config.yaml
num_hidden_layers: 10
hidden_size: 576
num_attention_heads: 9
num_key_value_heads: 1
head_dim: 64
intermediate_size: 2304
vocab_size: 8192
hidden_act: "gelu"
norm: "rmsnorm"
norm_place: "pre"
norm_eps: 1e-05
positions: "rope"
rope_theta: 10000.0
rope_fraction: 1.0
qk_norm: true
attn_scale: 0.125
bias: "none"
tie_word_embeddings: false
parallel_block: false
init: "uniform"
init_std_qkv: 0.021
init_std_o: 0.026
init_std_up: 0.03
init_std_down: 0.03
optimizer: "muon_variant"
learning_rate: 0.0119
beta1: 0.95
weight_decay: 0.0
lr_head: 0.00636
warmup_steps: 30
schedule: "wsd"
decay_fraction: 1.0
decay_shape: "linear"
final_lr_fraction: 0.0
batch_tokens: 65536
max_seq_len: 768
doc_mask: true
train_tokens: 556200000
max_steps: 8487
dataset: "wikipedia_en"
MLP neurons of a small language model. Each row is named by its layer, matrix (down: output weights) and neuron, and shows model dimensions 480-575. Each number is 128 + 32 x the weight over its row's rms, rounded and kept within 0 to 255. Numbers have three digits each.
Before each neuron's rows, "raises" lists the tokens whose logits its output raises most directly, leaving later layers aside.

raises: "ational", "ation", "ations", "ation:", "ations,"
L7.down1841:062176121102157114116102112113113129165105173098091110175118127100131159180110163101117135147168176079127126137185105224076051132156132154136167152161164069074200157124183185114098117192138167157152129116162193112148152113164151144116124118123125113177151176155122127096197114096103058154

raises: " days", " weeks", " hours", " later,", " later"
L7.down1878:085151136150187112107106143132173114095154059113120177080157137082179102153108146113096172102103058095112092054179058168153177136168139140117168057096152175132141125135108174152146146150111122125213135103149138086143117160105141145126125100122117128150115131093119125148153109158068116127

raises: "less", "and", "to", "is", "mark"
L7.down1744:092109184090161109097107095139143167124087116130107170091094124148126090138118085065107128136116124120141098130087201070120120118160105168111099188069143106139125100137204140161166134195110118129124142144164139100181134103139087141128155133096085109105173133138133156089089108113154095132

raises: "an.", "an,", "ans", "hold", "er's"
L7.down820:121134132111118105127126138152177138134084067068108149162129111138146139131127135174131130129116144134098099106163182153064113139148123122056112131151160152162152172161070119136101156134097109114145133123122044151138183175095099081166128168145115176103125093117166100135111137161193161096

raises: "itor", "ide,", "ife", "ide", "ida"
L7.down81:088151132129171150119164126110125161099111098178142151109151105122087158126180126123136059127160082156092089158080133168114119139141087111167114121046172116104082063144189125134142065090102176164105158115105112128112179121141083149120148123078165111099086165131132157103083110082118147135

raises: "ings.", "ows", "ović", "ings,", "ings"
L3.down1086:117122118089063114116162132136153065159070093114129149214177132132121193164079099159110204130102100092189107085067141140128121154146167083132135143133067067119159098144149168121168145149139099192151108147100125138078135088154129063106159138088179151124148129113131108043101183139093129153

raises: "ies", "ier", "ies,", "ies.", "i"
L7.down1014:126079105127147117164125167140142115084110113148104149194156127107067138190089083165093129165095152129084114092122086116126128127167099083122156130132147113106146139103155069110128091139202161078168129138065126133204146138121124178112107163082111173155129099193130129125128111132148160112

raises: " its", " their", " his", " it.", " these"
L7.down2069:172158150099169124151121134130131091174164094126155122158079182112115176079102141170172096145045154155185168156103155131099113122134134140104165141195127150135116179124116147096099105135133183144175144138104165114132155131111161108106185144120114130127137110104124140107102125138122079138

raises: " =", " ===", "ils", "=", " disc"
L7.down1154:153116115132093107132122149179072117169119113110179131129114122099113115155124145139147122169217178116157077139097065134117158124157124095126088178117104131175102111169139162097147135155095176090068053188116110085135145075133140152083123096150099152128120168185134145108115151143139102127

raises: "ok", "ol", "ols", "ole", "other"
L7.down1801:167143153056113173120087075188171119106111136174127091094133102135152110124110124112202126098115131145095080126116153110124101118093127141156119072127148165131107124147114164093161140118100074119123226139095148062165141122168127078096216134157110139070062148092085092096111117148142110110

raises: "ees", "ee", "ay", "mar", "th"
L7.down854:139139178160092069100110195126132138136167128073166089136137088099211139138127100085121125164129155126137165117131127144147141146103132130094096135149110134150141114134072126113150136116128160146212104180131146119128120207179181135111109084112114238113129111103089166130103121142137091053

raises: "if", "iver", "ife", "aying", "ink"
L7.down2050:182125153136139110086137100123137079118081141178087063163128136101157140167084113117163118146153106114174115131116157156147169120130117142075134188150086138087133166089189129166126165107105195091132109139147114110100122143135072115188103145092141184093105150114170114098119119108143110165

raises: " alone", " there", " with", "land,", "board"
L7.down2015:137114123115099104083100121093123127189171088109171147104187142130122130179166142110061094184111134125162161199080116132154114185102135058141135148124176159108087114120173094038037085173142111142091122092156092146156169148166157147188133150143132110107145095108127129113174123079138126098

raises: " time,", " money", " time.", " whom", " time"
L3.down1267:173135126125145160173162186163116093139228121187092123144126097110130137181201065171168124128088162138131174118100124044085111137116162139105149090145126145098066098131114154066163142106096145131131123159119115062142072153106164188138146132080135149088134089104134145098106131139059135115

raises: " of", "ab", " Of", "omet", "ato"
L7.down371:152113174144144134129113132133142141116107126090101109107121164161137133168143101122083125089116111092146164131117131109176171103184100091118079088090112131119082080080148080119122162128093162125205186135170135138157093158143134128182081139142151099149182090090138128156160158106130098164

raises: "rid", "ott", "olid", "omet", "i"
L7.down2224:154153085116093103122135108124144131114095124126158144157126075170143112141163122130171147093079089093198182124178133122149180134199143102093144101109132166096152117109136098095135115185179157152177137139130093205209097116106134142114149179138086183145063169105101169097086125159135131132

raises: "che", "he", "ch", "ce", "c"
L7.down565:188200128176151105129119146141154089083156138141155157084149116126176161159154157120143072191112100122145108081140175150130131114142074104120145154192176097141122130146123176120165101141128126131173094134108085089120092085083124154115104155216159223167163100147103116101160130131125101153

raises: " highway", " road", " Route", " rout", " railway"
L7.down1933:107169165153191111155139195153126132102187098077142128134140144144067159136086150118094092067095095126160091112190106141119141122157161142182118162103212108130113098161139096117130150095140166114125139094124173098171120124163094165121112147143139240167125105162102142128135130081095099109

raises: "or.", "or,", "ors", "ored", "ire"
L3.down71:079135132104087100139127145143144143111093074168129173171101155124137149092125113158112091198161108147099126163152134077103125117153169135105134064164153119122148110181132113106169129112152115067072151155134149189090156111171083077138121060121120068126108160147181147121176173152137128162

raises: "ura", "iy", "oto", "ey", "ots"
L7.down1071:175118175170154141127082100141168115192114114159126072184159160155171127133139119161140176117079099135179101140147110127112127141132098083070166102130070141135127154120126117135142088147154138153140193151092105180156168129162141103102104091121061190117143129123113146084090111197078114174

raises: " dise", " disease", " condition", " sym", " tra"
L7.down4:128126149158113145099176168109126117165098138146108163173117099183126212061123116115125108146126114143054129155085086106096157151159065144121118106119177103113108094199210160151124160193136158142152140114176142101142126117045105125114143126131140231196167114146090127150121126072079085149

raises: "-", "-S", "-C", "-g", "-W"
L7.down1693:116128128130076146147082138091126117133108143109134073133143121175177111102115118125085151087125116103140177070167050177086134138124109095054172141112089140115151104129138095098191082099097130122115124128150152124133114101128176116060111128101100043143113149149138114100123182122127084117

raises: " 2015", " 2005", " 2006", " 2016", " 2014"
L7.down179:123163143142148111092167070129114113101115127108120143112149055136117148108154130079187151153132096116081142134073146142146175133155120115093154191155047130197129131114162143079128112115171107139173109123123162127104118158160066130051131121127111146104101139169086117120132124105123121123

raises: " Province", " state", " United", " capital", "urb"
L7.down470:099166075131159131128187137121122150107185160103134106163072127137134101129123137170136155129182142138135135117130148174143070089130133131115131131161150163132119120125128149136112126118112150150155183087124155124097128092045157186109167157128118161103145125103101063128143120171132131114

raises: "use", "uf", "us", "us.", "ured"
L7.down1022:039135123136112157079168091153124130142075094103172145080135087124135114086175194182139143087156126154155157104168143127089160069085099144088181134106108088177181106132125107108131115128164134159102112113198091040172146174078118134073165149096124182086093150136139084103147127104123065118

raises: "ham,", "ham", "ed", "iec", "istered"
L3.down554:091104120119130191132141106136151084153143121176074148102131081175141131108095172141134139121072131097142179187168171154086151112117133134138153109149147149138142138043112101134132155161141106144115131056137131157104165121122163160143154133097138143126056118178131139067120108109118115098

raises: " (O", "off", " (al", " (G", " (D"
L7.down1568:130146139084196106138143125116105139105095137086121112090097102126157118134097118084083121050158125105117103025093062132093201212114177116183161170127102198138145180080163088121159138091096147144186090161145132087146058127140188141115098139111162232132143120135170056175144169130197098161

raises: "es", "es:", "es,", "es.", "aries"
L3.down1495:070176176180100159117101111140121137143095189064114103149152109066098066158144203112108129117149128125117135141171157092131125115103159157168097132151067121149140154103141132148131147158106114125129110103112143136134162119173103161165186114185170092169146134159132150092185117085076143121

raises: " it.", " it", " it,", " this", " its"
L7.down2026:148106143139138136103134164162080103133152144094168114172157129136115217203186116106123162155127143123121155171156119129106132167126178020123160148180138170143113108085132178134068124118151133137129098155173157147181156101112141143085102135136105179127148118132158134073121122124069071156

raises: " these", " it,", " it.", " them", "ated"
L7.down463:134142133105117173141118144108112141094123096172167107167097144183116165183163137147165121177163096158123095098129144118105148082104110132155097127139078127148155121107111198173118123090171122202190118171098140130137150102069122107102176116141120127067170112108182157138070160143139164145

raises: " leader", "ographer", " owner", "ist.", " player"
L7.down1863:082152151161119153121087137150180139147119141095117120135173099118120160113115097162109078138122071167069174122143152129155086085213153178116140086114186132191125128117141102168078145134114171085111151152125122109111107119121146159179122201147141143111209114151105166155147111141137159137

raises: "ments", "ment,", "ment", "ment.", "mentary"
L7.down1931:163128111140054171086179080159129134172130123076154120104169174157122133063170154127170137112128111124145102099119082100181093069070053073119184117107182158139173091085138142131162116155159112103130194139133148128136115116099117160099097103044113164123154149128177138101066091178164154125

raises: " having", " providing", " allowing", " taking", " saying"
L7.down193:133064135140103155149145079132140187082125125074152118183131106108133066130083066148092076093127205085141119138138201127160143116074129073119097162115169126127155150080069135147148158122091128156117090127174124166187124105092137185146161093132089129147145180096110099156118112140071134114

raises: " lives", " features", " parents", " works", " sources"
L7.down431:100163169071143129118127089098059110117151078092081100161151100116155183094168123098058075144147094150127160115136103131111140112096135116171161116094148120164087115169128162127088088098164021139180115145082134135134150155126112113153129108162105093098127185094140135126102168088143157150

raises: "ost", "istor", "is", "eat", "ided"
L7.down510:120128160129196095155106109106092151104143177092103156118148096120137108116163117127160100150137116107124131145128208128088119090149075113126135150103061144170169151155192163149147109154109200061164118081157129152080186150157204137132112119128173214133114125132140104139151147095188091070

raises: "ators", " Tig", "akers", "vil", "bl"
L7.down1673:083145131123140157131119103174141122035117117106144146145110116080200165166197154133112122133169112168096106172165124073120154188180184181160099055146131128156078158117135158152114174119132115134174139148169160199136152075089252141152142184089117175140108062120142135117179136104136036177

raises: " American", " English", " Russian", " Irish", " French"
L7.down420:152104122166132147083190140158093160172169106118142110170060125159113091158134125188102117078183125185099148142157170110134085086101116169133116117124141099145143135151135142150141138115136154097114130143143139110100113084079089138130162150170171175088073091122111125108103142098109116161

raises: "ament", "ings,", "ings.", "ington,", "ability"
L7.down2257:197105162086167150136090104138100172119111095116103145123185124166091159155183143157099175080093117061145113101099134166140149119169125187165120175157115149089167183096177202115125129110085105100125105158155129109150144101165178046163058107107143198076115121126154150086133154166071149107

raises: "ka", "ks", "ki", "ç", "ky"
L7.down674:117175202087096120067159141087148153118154116119137107135094157201159139076114157135110132160101172090143136131157098113111095077089133137161114089203137144100138127115116130149122115105163090139179115164155077107178110110077184111174119161125123211128123113151165130131145063136160152092

raises: "don", "le.", "ows", "oo", "reen"
L7.down1612:135143161145124115197071127118112134123138094096155100139126110130132133142128154147149116092094186071156060134082190108141107127155137107127113094116133146110165149100135119190121164139119050149117148119167141170120090162120105129132091154182069129122110136181100144123134134099125148103

raises: "ki", "k,", "k", "ky", "no"
L7.down591:105135216132125070111129161151137133153110097107116104128103147118156088148114129165126114121099107132171140094108126150097121121063180090125122072137082145137113052099155103167080160154134164127098135142133081139152104133127136127071092164130091180116044125100125167124134089096153117146

raises: " title", " titles", "es", "uc", "aur"
L7.down1790:082149084123104129156118098130169115157121142156109121127143171155102117134094138190099171090185111116048084114108085167157120101088182181109141165109125155116168137152164132106081154132125119131147139174119101137155084107136121089144147131137192203120042096119186136149082150231156078127

raises: "ants", "ant", "ee", "ees", "ance"
L7.down796:101091152110149148142114124134148115165141116069111074123141103172133177160113175066168147143182127106140129142171079210144109069189114110086113121144136101087155158111186112099113093136146083086135098156155176083137177147138142116104138132078126187136125144082096101103107121178115116090

raises: "ten", "ted", "te", "t", "t."
L7.down320:109120144159132143143142136104148065107109148071094154098067143158080099120086074144161141126147143085130187141091066143104080099142175099143108146075142122089088046157142109166157121114119137151089057122193136085088132202112133133110129089183178114107119118116167143135139125105122124077

raises: "°N", "',", "°", "'", "’"
L7.down230:082100115180152120128119179124166076058119091152153111093084117125120119162108072134094142106079139085116165117118215117159162177136115181068190113151108168151146195156080151086105080114150164121128086150141107114102139138157149116074083141156179116129160156125122101190134122157172144166

raises: "ble", "ius", "ular", "bit", "os,"
L3.down683:135151144132160132180096143148099131121106099141137171096149181143143128112132151140150110086151095157096143167096182170117171103208125097130104130125080153140136124138099099102120097094126168156132151142147152135095087169151122122107173112162139101117094075144134159061142119135194065112

raises: "es", "es,", "es.", "es:", "ed"
L3.down1445:064134128144129129100112102134123141108176163127086066134135158148194088136060104096112167108111130138094170203133148097177140145144119076141099158091097164177108148133180083128178080147100142103143158076164133162159137098199135088065128134148136161153142111134099173123163184050095154108

raises: "ug", "ong", "ak", "ama", "ara"
L7.down330:110107116093107087176131069144171145135150140074134122139147128151092165096074082147061141154138113066085114110140133143147175124109170113100130117115148126111102089179141171161114149126126119094165183104184105074127073108052137150133100149084147163221137125163117156182149134112091128173

raises: " most", " all", " mostly", " many", "urn"
L7.down2111:145069131103146159141144145106139124123063124125141161099163129142149131065171134105101137192113091161122085160139151090078105173140092080133164113079119132129152113095106086153153093171161132140135135066192108177119142154182158109122105130143106157113147118114144124196172171161139129121

raises: "gin", "th,", "itar", "g.", "ian,"
L7.down1243:142104171112143160094102140144138142092158140160174117152154116104126125186101127145128136141130175129101119138121071112137156105148170101137119140157147135117090088078117166126114112166161070134072190105148093138110153154132124076157114140171098149174119141077070105096095095126120118068

raises: "ai", "ta", "ton,", "ton", "orth"
L3.down1223:114155137162084150140116099085134130144149135146190132162092073120121118162099116137071098170078139097175165118115128100160153075143146129117192135081165129161156131127165084128147073145126175144129112100171103105129152135094162175139172162153116118149145132146075078107116158122109099081

raises: " lives", " works", " houses", " shows", " plays"
L7.down813:089161133135112121095088111116055082145129141133091089135096156160073157073135139123155152155146133116121072203148097101113147132166145177123134116062137133114114130158151098105114091123125090130170115172183108116176145182125135139208082112130148098123103126149088123122062160148156120087

raises: "ade", "ading", "ade,", "aded", "lines"
L7.down384:130122189137115083082154098154146133108091150073137124134101151148141085060098168063139184066128114052113108032147117104172067066155151109129088102120112182078052177118153181186159152139096165151186122110094099096167176103070151138170161111119071105145119083128146126134152174112153138140

raises: " was", " being", " served", " becoming", " remained"
L7.down1372:103156141112105123129180150103142145113126125132147118114131134089125083133104130205077108110112162110145030129158190117120069125123069088101114139109108139091154075069140128144174147125197138142128167149134074173106132110122081124069165087149134081153130169137145169143155147143124152106

raises: "t", "t.", "t,", "ti", "ts"
L7.down2002:114113086097149095151152136125089127130142099165116046150144150144095048186124125027082087094149074179116123123121142104142090095138105130147113134099120172107199124100154128149137104093155173083140084140117128080155156158178147158124086121084085154124058124130105112161142164066117133133

raises: "i,", "ice,", "les,", "os,", "ates,"
L7.down2038:105149097136120100109197106142109092125070098142125120173119168053141126104127088126130153149090118152118148130129143152152133074223136080069144110124112161168190134142118116173142146123179161100139148151159140181163134147167145091124094140175122073077139137100077109131115170103149178060

raises: "ance", "ances", "ancing", "ance,", "ange"
L3.down1087:139185155116134137115096146152157120151140132137142116100130133175195149180108132120109093163112081185083079131115090192179076125144106123078113087159172110204158105160131086112133117107110020092152123113103085135133101091128092078162210133163102166130028098139115121170194144129124118163

raises: " role", " cast", " appearance", "roduction", " charact"
L7.down1043:141115118213146155147153149094150163134163102091122110104161130156155120099088142140184066125137131121122109131170148151145124127081151150065096086148089119161185115122093085130108156120114102144102119059126112089141135092128107146151130114089139156144071073172119182081128186140146112196

raises: " January", " September", " February", " November", " July"
L7.down2138:103148086125098118131131102087142121119122157112131098143097079139089091078102129141192144092089107102167174166085154110157188151182144070122191126113078129092158121131079131093079097152175125165151154122160160126139138127052098209103158094147138108118106113107124185095166104067163146184

raises: " provides", " gives", " offers", " hon", " takes"
L7.down237:127133103184144111155100095187135160140125158157102085107190159147178102150164079123152116175089119159143175133121133078152105155120174145129155099174163196112094123133132131128125138042183076102147080154126145107124153121126113130170123046127070184146135136116115153162091152131107114107

raises: "ance", "ance,", "ances", "ional", "ult"
L3.down2163:083133147137104104029207151097112115122102093113066142153109160145171123104150128105141145163112141145105084120106087088131120107156102103068124130148152173145104139154180076184119162148151115051149114112140110175119099186176060155192178162152118152151138156134155118122100117139130118137

raises: "ies.", "ies", "ied", "ies,", "ries"
L7.down2120:105165107110062130077103158141162146121155141094084128093157095121152124114141118153124142154129107117099141086085128083124132126105106105111185132074187162120132120132136136129123124077161121121167091112079141111111121098080149114134078133099146154131143097162120127128102100160140112105

raises: " Park,", " Park", " Palace", " Stadium", " Hall"
L7.down777:098095167092135065071167134104147134081144139141084162094197197154132136079178077169141051166149125115153141174121100115152100130104084123127061158146170121163171107116100161149154084121160094094124087144151167113131098064078160170070150121141105161127139145135134073118118131121199147101

raises: "ockey", "aving", "ered", "MS", "ope"
L7.down1491:085103089131107153120064120152145178191096111133132169103113166153124112099161156088140146136072067108157142101098117185067116112157123125151110166089131080132159142067164123165167124069176157145180092097091177114104130094081169091127124108110149120139109085122124166126128129176127173097

raises: " become", " come", " receive", " establish", " move"
L3.down511:167136077099156115158137114083149124164056164112138136128118142060106104108174138052161132118119150101160088044123135172157147148127089158128058104073172140116119065160092169158189068126089125151168149134123144124101128119061107163141147138139168140080104117125145157140169172145139149092

raises: "ly.", "ly", "ly,", "ness", " effect"
L3.down818:148141179122103186119222138092158168131074143077115105085101102055061119192127173109117115129179137153069176133139113066125124116142187128156072049104130101170116167148164106129128088070108122097091158112112112127123150166148133129049097108055185115129125148116097137167162113105094139133

raises: "ern", "ash", "itor", "ub", "ummer"
L7.down1524:121118053068126092120123075098116131133106158095123110134111118114021132123115141160120117051099124131159136107079209118168108139144103105120122106151080126166091107107087122102139147147137142099076108149118106080092158116053154148151158149108103132140137090095124107183091087080126192179

raises: "ed,", "ed.", "eds", "ed:", "eded"
L7.down2153:137134088154159097153127128155184134110114106152143113144171161177056125127129195164178139132137146132147140119119075092164143126185138093107117130156153042089113122095124156139129113130167171168140193110170077150102174091094141081085153129154157163114129132111099087143085074118074146139

raises: "ician", "ological", "ica", "ique", "ican"
L7.down311:099131123112144152120099087148115137104157155122124173186109071092083135139155136129126152098161143102099097088160143071152123095105096173177181112156157154124148157088185117131101138077164140112090148135200116150151135140186122119164136161142169171181121153154147149140126125078109135143

raises: " JPN", " ITA", " AUS", " ESP", " SWE"
L7.down554:104152111184114038213159136128116108112172155080109145122128089099215149113133135107099112162175119130124134145136096120138093130095174169081144131131190092108118107127138139131110106115197092117210114135112104222119149128128131125107049087117121096109144094156180125162117144050099170160

raises: "-w", "-h", "-le", "-f", "-l"
L7.down1701:056145155093147107111096175125107137115142160118157056172189141165144178082077104167094170092144096166075152165071150190211110139146115132068118151177144140138123103142132144180077162159208103154169125126137198095196111148082124106120110162126131156171122144141159117028187158061142094157

raises: "ail", "ers", "icient", "ilt", "ails"
L7.down1530:178124113075159162138153127110138086102137099079144122117113103176128121110092078169133110158149167090084168097080114155147150138139130134140111138142071160117086128106121177194192109011151182139078082172170111114165124128120145171138128103124076220088186085119122078134090142095083122131

raises: " stated", " observ", " reported", " announced", " expressed"
L7.down272:159114231112133082148151152120099144128156080164111083067092144072096110107108087144190123124114132145161119136126184152142067107113094118107127119097127101164124144109084139135094132084120164173210168103175126089107098113116151138164134148135158139063104156099118135116060168133082125168

raises: " 40", " 41", " 47", " 150", " 5"
L7.down2127:093114097176180072162136102077218155179149124161179168101172147113122092141163138080102082147127142135186209114152113118159124124138134028076076133111138114124163138118144094135066094112146075085155152124123142156150160086135106165168139101127164084134166086147082111185164137077131122137

raises: "ens", "ase", "en's", "en,", "a)"
L7.down2061:127118154148074075190152136112132150100100196090108111154118127106124125129088143126093117155147115160114145163115154138115116106153117168071090149096131159153119177060134157117082136102123124080101156127115175074157090113114127078160052109134098185092192118141124154097096153158186124180

raises: "se", "sey", "land", "ess", "age,"
L3.down98:068132104155118107171167178134145099140138123123158167144137157156069129152108146107090223061105146129127118096122091152134163131104080107138116114121106151154130138153122133102153147140140180113207137114144092102137118147140187183162129103112123140133136119124114130124089162148082101131

raises: " organization", " club", " team", " school", " network"
L7.down1155:094097064199137126124066080138161155131165115149142120102128162131069116109141067167171160105165082138188158103079222118122170105101108168075110139157101128095120130090096164120199120135116148112122109171131178182120119176140112100146130145083147059142164184117122160108129186145115143108

raises: "um", "iz", "om", "ous", "ant"
L7.down2089:081109094116138123077123101166110128107111146150123101169168159169156103155143105135124096116176082121162103154108059143157179186124091135128150121098135210116151170088176139116144097130130169056127150122118075150103123154095202093158106135102131114140148136094121105124134146155182112113

raises: "erous", "est,", "er", "erb", "er:"
L3.down1326:097167071110182156164126176147121113165149123118139112134194104165135163110175152133196171113158112144135101105156151098150113122111113143120093090124114159101169176193130153114174095190117147145134100144085058164101157088092096074107106103078103091144136121126126148159104089089085152153

raises: " that", " how", " whether", " what", " about"
L7.down1033:154176116156151096121149097191108191152115171117094112109080151105179156163112117111154102176088142105140080079172055127150140095128094078132121167135164097087156185102185117181062118100145164114115072141115141142136134176102134105117181174100152132140165131155135190080078130050115111160

raises: "-s", "-n", "-t", "-l", "-pro"
L3.down577:124169102119184085140128124120110158139131198162118145075120125110162199148077136168108163123177146157138145167097101079162056094081147122127088073186102144075099103054104125093167055098105127122195083115149155122199120101110142103165206130111216160135180113144130126146173133086074146108

raises: "ine", "ines", "ine,", "ael", "ond"
L3.down1273:164113147140124149145104143107120157118128136135126119133142127114113121124075175137148107154110167119054139122118057124123183138166154090107174140098075242181143092142096129152136093186162192154111110105083134092129079152107112114112164169151141188143155141119151143109100080082113102136

raises: " 201", " 196", " 197", " 195", " 198"
L7.down96:130145131147135086142167103119081175179177084075171105123120120159092100109127102054174151155101101147153159121127088116120136171110139140076136220092111128173128071174161117056109122118099137138169095136132159152108158111100120137099118130125174082109118135100044145165069155112150149157

raises: "s", "th", "gin", "pson", "onym"
L7.down2091:156138084088140157177138213133124129154102155064160076107138063154144171115135116070101182141057126129122095153134106163064137159144064131140100171102171115136157139106124112115112161107107159138142104109144133152058184151129201174114139170121130102111093086152145148131101154152138106177

raises: "ine", "ine,", "ines", "inal", "iner"
L7.down913:166115153098147131090090058087156133075151062157148135121123151155094149116159113112108103165120090182103123071116094133101164149147087153098127135129154183121096130182095163175147122098071145204136095134093127091138159110163165135100146134138158184112161095160050085102174034131138094195

raises: " II", " III", " IV", " I", " V."
L7.down137:121093158076185106131142059123142109142095073126180095130108182139124088159127106123098151039152084061099122110118003144126115139131150122069103123117149175060095108101157123149131131202169093122159106166071183155119132150165150113138130180080191199124132141105102104112145108117166110171

raises: " later", " after", " earlier", " before", " later,"
L7.down2275:172067125106132093117067204147121087169121096065186095108076171033126150155137074105092173091132104101171134086143106179182101133143147142139132059123178178154128123134178089153075097115166136133136172089138107084136088118172141142155150142117148213143145108101120125115087157176103155177

raises: "ky", "k", "ka", "ki", "ko"
L7.down1614:126078104138137150112113143174139143159096065149167149119171158134192082107106162046167147212154162114103103081131110109131070099125081144154140133119145115142104163103162164075104164118150104172105113111155133055122060091104083179095116155213206128103124134134156119094121126108136109143

raises: " February", " July", " November", " September", "itional"
L7.down927:071127097163108113138123103095119132123172166098143032165119158147099127091116134137131068168139156081144147135105116096147145086161126160105132091069107180174116216128098097144128123116159123122187139135147162084153152148038073148193109174157152153130064130175137104137122151140113111083

raises: "ward", "wards", "can", "ver", "col"
L3.down1668:106101140131106135134122112098133084159187125130158128104123047077109128093135104078028111188097162230082112061164137080167134126057134112108108105146092153117106118068080109161093129152058158176103097108138154129072180120117138137189105194160094100089128125097135184255102170110132120145

raises: "ed:", "ed", "ed,", "ese", "ed."
L7.down2192:112088120107148151151118188127196133154154185167172063133187187117094116149119136114133048167059159151176107159138126068132149104170137163116107110198132092140123120173149109092146097118140158170045120119107105109160138140112174143156138127084140118131127150077137113127064118115103162116

raises: "used", "use", "us", " respectively", "ilities"
L7.down544:150118136077090157151151142107114168105148103104126174146129123090118149196120124091104151205082139111103134108134090192109137120153122174141124119083138111108076138116145142128099099140145144175105103148141083129100158174152114135137143160154102198145179137107148147137144146111120055151

raises: " canc", " ac", " drug", " sy", " heart"
L7.down402:145142174147059141101095138147146158069105133149121127084142088136099153143153113129083119128131059138105130153108139140122107115113127166149126093112157150139077161067075145119199155148177143214083146094092092112120140136127123084089141119150186227135163158124102077138141120148108123154

raises: "onia", "on.", "on", "ony", "on's"
L7.down1712:121099144114121149098162189124122123131128125091116107113158072111089093061157070105033125176140073139153142122118128159115110114140144155132146116033080202067060139141127152137108188110128121155155151165174133127126135139143096167149108121145109150080128145074089128105117139134152186166

raises: "ad", "ade", "ade,", "ading", "ades"
L7.down980:106103148067095123121126136115185153155141121099171151137073168183146149167126132091152040117107136111098149094137129141150085151127148088112089079092122146139164148142116188169135159084097198090114052198109168113144158124050159082135138096073115161108132099061140103169118151130107095119

raises: "er's", "ing", "ans", "uge", "anding"
L7.down440:126059116120090145150103152140187125141102092113144164162130108146123130162141177169154129126157124132109107120141171092172073116150141057132136136125113120068158154162105121139130239120163101110089075124152090062120210157036107152186114132124124064178085094140168095093115116172144129133

raises: "ance", "ors", "ible", "ibility", "ance,"
L3.down444:169084109110162110161158145106110148145168128116162198136201131090075122141124177158131147156117081195124135120131113176137149118202082174177159078135139131130159089133128083027136118106154105150136119126143113097132149112160165146123167117119130184102146115123110096205175125127117147142